Part of a small language model's weights.
Size: MLP 768 GELU, vocabulary 2275, 8.01M parameters.
Architecture: learned positions, no biases in attention or MLP, untied embeddings.
Training: 217M tokens, 6611 steps.
MLP neurons of a small language model. Each row is named by its layer, matrix (up: input weights) and neuron, and shows model dimensions 48-175. Each number is 128 + 32 x the weight over its row's rms, rounded and kept within 0 to 255.
After each neuron's rows, "fires on" lists the tokens most often at its 100 highest values on Wikipedia text that the model never trained on.

L5.up316 [141 136  76 107 157 198 205 108  91 170 131 144  94  97 123 180  66 156 104 139  82 162 123 176  71 120  92 140 139 138 133 147  92 171  86 205 139 120 154 138  75 166 130 178 164 118  91 135 134 147  72  96 117 122 155  96 136 115 156 124 167 103 133 146 158 152 129 128 136 126 123 167  89 127 122 153  78 157 152  94 101  81 180 162 136 122 145 167 190  86 138 130 110 123  86 187 141 129 109  98 168 170 120 122 138 133  62  79  93 168 135 113 138 100 129 158 163 109 159 143 142 109 171 196  97 147 115 144]
fires on: "-", "\n\n", ")\n\n", " s", "^{"

L9.up79 [163  85 155  62 194 123 144 165 117 150 137 133  95 136 169 159 145 111 140  78 132 166 138 126 109 135 148  85  81 117 184 158 135 148 111 170 107 107 193 213 177 139 149 190 126  92 153 146 171 106  93  95 114 157 109 115 158  81 175 114 147  93 115 190 158  80 104 122  75 128  65 162 139 108 148 158 172 145  69 114 141 140 109 111  63 118  66 118 108 142 186 140 109 116 103  97 124 108 186  81 130  85  69 117  35 119 147  99 144 126  96 118  98 122 143 116 153 146 173 147 126 122 176  74 141  98 145 159]
fires on: " s", "198", "6", "5", "7", "0"

L2.up595 [145 164 164  64 114 126  99 171 154 137 108 133 132 107  84 109 158 121 143 109 112 142  77 162  72 129  91 168 107 131 168 156 154  96 104  91 128 122 101 109 147 117 173 133 113 180  95 131 177 171 131 198 137  86 135 115 168  95 139 176 137 152 181 147  90  96 166 144 120  71 105 153 110 156 103 114 141 182 137 187 108 126 148 120 142  78 119 150 150 102 131 142 151 177 164 200  90 164 138 116 140  94  60 146 153 124  92 101 103  75 150 136  76 119 129 154 136 151 143 138 100 143 139 133 121  88 165 102]
fires on: "ents", "ations", "ons", "itions", "its", "res"

L13.up521 [168 137  98 149 104 185 173 142  80 130 105 169 114 134 170 109 123 129 133 138 139 142 140 141 171 125  83 150 155 108 138 162 151  95 122 194 149 156 139 189  96 154 149  89 179 109 107 156 114 117 146 143  42  68 182  91 143 120 175 123 113  88  53 180 170 112  86 172 107  83  95 134 156 193 108 154  94 114 115  87  71 138 135 138 111  79 140 130 160  99 145  99 160 177 139 149 141 168 148 142 133 161 142 113  94 102 105 108 118  63 129 115 162 106 135 130  21  90 138 127 146 127 119 177 111 103 147  73]
fires on: "n", "r", "a", "ick", "W", "m"

L2.up468 [156 160 137  92 184 134 164  74  88 157 134 123 130  70 122 114 160 144 123 132 127 179 105 164  68 113 167 102 138 121 178 168 153 152  94 136 157 197 102 154  77 112 139 137 134 133  81 139 133 166  51 151 145 145 102 160 158  70 113 115 132 137 138 108  96 127 168 143 132 122 114 103 112 138 132 164 121 164 163  92 121 126 118 112 142 134 136 144 151  71 133 161 104 127 124 150  95 167 156 143 137 150 131 175 158  88  99  86  97 140  92  94 106 146 174 180 185 137 161 127 116 152 179 196 142 146 157  87]
fires on: " m", "\n\n", " tra"

L2.up743 [154 127 150  78 109 171 117 151 114 130 104 135 141 144  94 112 147  96 163 142 102 117 133 147  93 118  90 120 119 130 177 112 181  93 106 104 157 132  98 117 125 137 159  85 135 174  65 104 152 180 149 166 128  90 150 147 130 114  79 168 144 126 214 119 129 125 135 165 142  67  85 139 117 143 140 124 130 184 137 174 114 134 103 119 139  90 137 143 134 118 108  94 181 177 164 168 111 135 185  70 166 128 120 160 143 170 105  94  88 125 139 155  92 128 140 128 135 170 112 138  86 193 128 160 129 122 143  87]
fires on: "ets", "ents", "les", "aces", "its", "ments"

L2.up23 [ 97 114 110  98 163 111 131 116  93  76 115 168 131  69 147 157  98 115 104 124 147  89 177 122 173  88  87 137  65 119 149 148 113 184 110 184 107 100 103 112 135 118 113 100 162  93 133  74 126 115  94  75 151 102 157 141 138 128 150 165 105 121 150 196 173 164 161 101 136  88  62 157 110 141 113 136 160  83 110 160  63 160 109 151 136 100  49 186 137 174 165 148 157  89  86 138  92  84 110 180 130 168 165 144 172 112  72 146 105  77 203 107 106 155 110 103 135 134 104  93 168  91 167 170 135 125 147 131]
fires on: " career", " join", " in", " debut", " named", " award"

L9.up223 [133 195 134  91 119 134  93 209 130  95 128 170 119 104 171 164 140 156  63  69 154 142  96 117  80 159  87 129  97 151 139 184 100 146  98 133 115 140 128 167 163 107 164 190 125 146 111  89 117 140  73 113  94 102 126 130 141 139 141  69 121 108 111 205 195  92  95 175 109 178  99 158 131 180 137 179 156 124 132 146  96 128  87  81 157 103 141 134 131 131 164 132 149 165  94 130 106 122 125 113 127  43 113 174 139 111 138 153 151 120 125  56 126 135 103 126 120 133 180 129 112 103 126 112  74  71 163 127]
fires on: " s", " st", "S", " m", " Or", " ar"

L4.up150 [132 182 126 177 113 169 134 142 141 153 115 107 113 103 136 151 142 188 114 116 118 165 140  81  85 143 162 125 111 177 150 137 104 165  83 138 154   0 108 177  94 180 137 179 134 131 149 175 115 110 116  99 170 138 137 101 185 121 158 151 148 218 136 159 174 164 120 116 131 104 121 165 128 128  83  67 113 155 162 175 148 123 117 111 177 133  98 142 144 113  69 170 198 153 144 127 128 158  99  75 133 114 103 163 150 116  42  76  76 119  79 111 136 126 115 188 154 117 152 125 167 113 127 122  65 125 111 147]
fires on: "\n", ")\n", ".\n"

L9.up572 [ 61 115 124  85  85 136 136 125 179 141 112 124 113 116 197  90 168 100 136  94 106 125  73 110 133 104  80  95 103 145 192 153 136 122  95  82 120  83 102 152  94 102 148 187 166 135 162 102 154  74 117 153 153 146 133 109 144  73 168 118  89 103 134 157  59 125 116 117 108 110 103 150 126 132  98 118 145 123 123 129 148  77 101 103 120 127  86 155 116 215 104 138 204 122  67 132 129 166 105 177 114  94 100 167 150  98 164 125 131 106 127 122 112 131 118 112 173 150 224  96 156 156 159  72 123 117 134 147]
fires on: "y", "ra", " a", "ia", "ory"

L5.up168 [153 155 201 118  58 132 120 105 130 117 142 103  52 106 136 109 176 189 112  81 118  91 129 110 123 135 121 109 133 118 108 121 170 133 127 123 140 120 136 116 231 102 106 122 170  51 178 149 130  93 109 193 128 155 129 123 143 137 111 157 135 138 140 143 141  99 138 140 128 100  89  71 160 186 115  93 213 104 102 134  86  84 141 137 143 131 129 115 100 153 160 171 132 131 102 194 121 141  78 105 140 129 115 200 141 104 118 130 133 149  96  85 120  97 154 111 130 144 181 129 142 173 130 115 120  74 120 145]
fires on: "ic", "ary", "al", " of", "ian"

L5.up471 [174 150 122 127  96 154 116 139 122  93 142 151 148  88 169 142  95  94 161  98 107 184 163 136 111 149  99  98  95 138 160 128 143 133 101 153 142 121 123 223 103 170 108 150 148 136 112 106  95 107 130  83  72  68 129 126  95 120 172 110 111  84 118  89 194  99 115 169 119 159 140 194 126 121 156 141 134 150 133 121 114 153 153 157 108 140 180 119 140 104 135 112 103 189  79 106 163 180 142 131 143 104 172 141 180 119 128  88 102  15 102 171 125  75 125 118 113 160 135 119 116  93 175 134  93  71 207  94]
fires on: "qu", "r", "ra", "a", " ="

L2.up229 [142 122  95  66  96 144 120 200 106  79 173 114  98 142 122 139 164 151 136 126  91 147 150 145 120 133 126 148 127 129 167 151 235 135 109 129 144  77 162  95 142 112 117 132 133 150 142  95 175  71  70 128 157  91 125 121 183 141  97 153 125  93  92 150 185 120 159 158 102 117  97 146 130  89 110 153 176  93 139 114 104 105 161 114 140 115 125 141 130 118 168 177 128 149 128 106 102 135 125 146 109 159  91 161 127 164 143 116  98 147 228  89 119 101 125  42 116 150 124 123 188 124 143  86 121 162 119 119]
fires on: " on", " English", " with", " at", "ex", " by"

L5.up365 [113 160  81  93 119 104 137 178 159  77 134 145 106  99 145 110 161 114 123 134 108 170 120 113 121  94  93  71 125 143 101 139  81 118 123 218 138 101 106 171  80 142  98 124 114  98 102 126 147  88 106 127  89  65 150  96 116 107 165 161 123 146 156 121 126  89 163 112 114 143 104 120  86  36  46 126 150 130 127  89 152 127 105 112 133 127 132 109 180 187 145 152 139 128 135 188 153 150 136  94 158 126 154 147 146 137 103 102 113  42 169 160 122 132 133 143 116 157 121 187 107 135 160 139 117 113 136 184]
fires on: " |\n", "'s", " w", " =\n\n", " and"

L9.up361 [121 118 153 118 171 139 130 210 139 172 108  92  84 121 149 115 113 143 133  47 108 140 170 135 123 183  82 156 124 150 148 108 125 123 115 133 125 108 157 203 167 125 126 191 123 117 141 105  96 135  31 120 118  55 134 147 145 133 192 129 141 132 113 202 168 143 145  93 124  80 107 108  96 155 151 130 163 121  88 141 143 130 142 125 123 110 142 128  95 180 110 196 116 171  96 122  91  90  85 136 104 141 105 136 150  72 125 142 150  91 181  98 116 152  98 108  93  89 178 100  95 114 124 164  72  67 141 167]
fires on: " st", " s", " H", "rote", " His"

L10.up558 [147 109 175  88 102  97 127 156 142 100 161  93  78  85 130 137 160 187 163 137 159 142  66  70  91 139 147 136 113 211 137 142 107 166 128 108 146 127 114  92 142 130 164 146 177 135 160 147 109 132 134 163 146 150 153 173 151  95 111 106 100 133 117 197 145  83  96 177 108 116 112 139 147 162 120  98 178 111 101 138 155  87 125 129 175 117  69  91 218 116 110 170 108 171  83 170 139 186  87 127 158 121  57 150 168 149 109 123  76 126  86 127  94 104 113 175  65  73 144 182 104 158 121 155 118  82 147 130]
fires on: "en", " of", "ic", "c", "t"

L4.up535 [129 178  52  96  98  73 178 214 119  90 138 109 129  75 138  99 166  94 139  98 119 134 125 120 110 111  84 115 124 130 150 119 138  98 114 156 146  90  92 148 124  66 157 101 128  97 144 103 170  64 180 175 106 132 173  80 106 148 170 117 103 117 127 138  68 135 162 145 116  91  98 127 123  96 106  88 130 182 118 117  84 179 150  66 113 143 156 129 130 195 196 139 137 176 139 127 128 132  98 116 123 120 115 134 147 113 104 112 126  44 143 121 106 133 135 115 134 145 116 171 177 214 164 120 131  55 155 144]
fires on: "\"", "{", "'s", " and", " that"

L2.up766 [132 190 106  92 110 161 119 165  84  73 152 189 139  87 109 173  80 186 128 100 130 178 115 175 104 104 117 136 128 120 187 198 102 183  98  84  83 120 147 182 154 123 138 188 151 155 178 128 113 148  80 141 119 148 164  59 176 127 170 102 177  98 117 193 149 103 160  94  97 161 114 147  52 144 103 136 156 136 131 157 112 156 118 134 165  80 142 186 152 132 123 158 179 124  80 157 114  86  80  81 132  69 116 144 138 118 147 116  93 118 140 131  80 122  85 108 112 139 115 148 122 140 134 187  94 143 133 105]
fires on: " s", "S", " was", " re", " st"

L10.up568 [144  94 104 110 113 151 149 152  92 112 172 122 119  75 114 138 142 162 115 110 167 151 153 109 120 141 177  71 126 143 154 147 152 141 136 139 154 139 188 109 184  83 160 124 140  87 143 108 131 166 144 138 160 167 161 145 195  73  89  58 133  98  92 203  86  74 124 140 103 104 166 148 123 115 140 150 196  76  99  73 139 155 140 104 133 129 111 127 174  83 186 148 133 116  96 145 150 106 201 117  94  97  92 104 100 115  72  99 134  86 122 119 111 110  77  62 122 108 198 110 138 177 160 126  89 147 169  85]
fires on: "am", " s", "i", "0", "ial", "in"

L4.up599 [115 176  86  75 105 171 110 154 115 151 169 120  85  69 130 148 170 172 107 155  68 153 123 133  52 115 138 143 110 152 178 144 151 161  81  95 139 120 144 199 144 163 117 167 146 103 156 154 147 138 100 109 141  98 146  57 176 137 153 172 185 118 153 152 133 152 130 103 112 132 153 147 124 114  92  65  65  90 121 148 145 118  82 124 151 118 109 118 123 122 126 189 129 132 139 167 136 143 135  86 138 111 149 190 147 191 125  98 124  83 112  93 106 159 170 173 148 117 139 118 123 145 111 120 101 131 108 116]
fires on: "\n", ")\n", " s", "-"

L2.up747 [136  97 148 125  82 157 128 167 118 160 179 137 134 108 162 148  45 121 105 110 149 162 155  87 117 149 104 149 102 144  95 143 114 202  90 161 151  68 138 153 120 157 134 138 120 106 178 153 113 124  98 115 190 152 185  36 136 141 102 137 167 183 141 160 114 189 105 140 120  44 115 127  88 169 113 102  91 117 123 163  97 136  87 122 140 119 128 153 103 105 147 216 165 119 101 153 135 129  92  54 142 148 103  91 144 110  89  88 129 128 181 163 119 103 115 134 164 103 115 103 161 130 120 146  61 125 117  80]
fires on: " S", " ", ".\n", "e", "os", " children"

L13.up146 [ 85 128 168 156 156 174 109 130 143 134 113 169  79 138 136 154 128 127 107 137 139 175  51 133 101 117 142 175 132 121 128 140  90 108  98  73 131 120 156 140 103 156 139 177 192 121 191 107 146  95  57 136 172 174 146 152 139 101 123 145 131 120  88 128  64 113 146 113 142 102 107 141 143 146 126 127 126 113 171  99 180 106 127 135 132 135  26  99 136 154  99 166 192 130  74 175 138 161  78 164 189 129 115 126 166 141 119 102 110  95 127 122 143 126 141  55  91  78 126 172  65  85 182 104 102 185  98 164]
fires on: " a", "y", "-", "ts"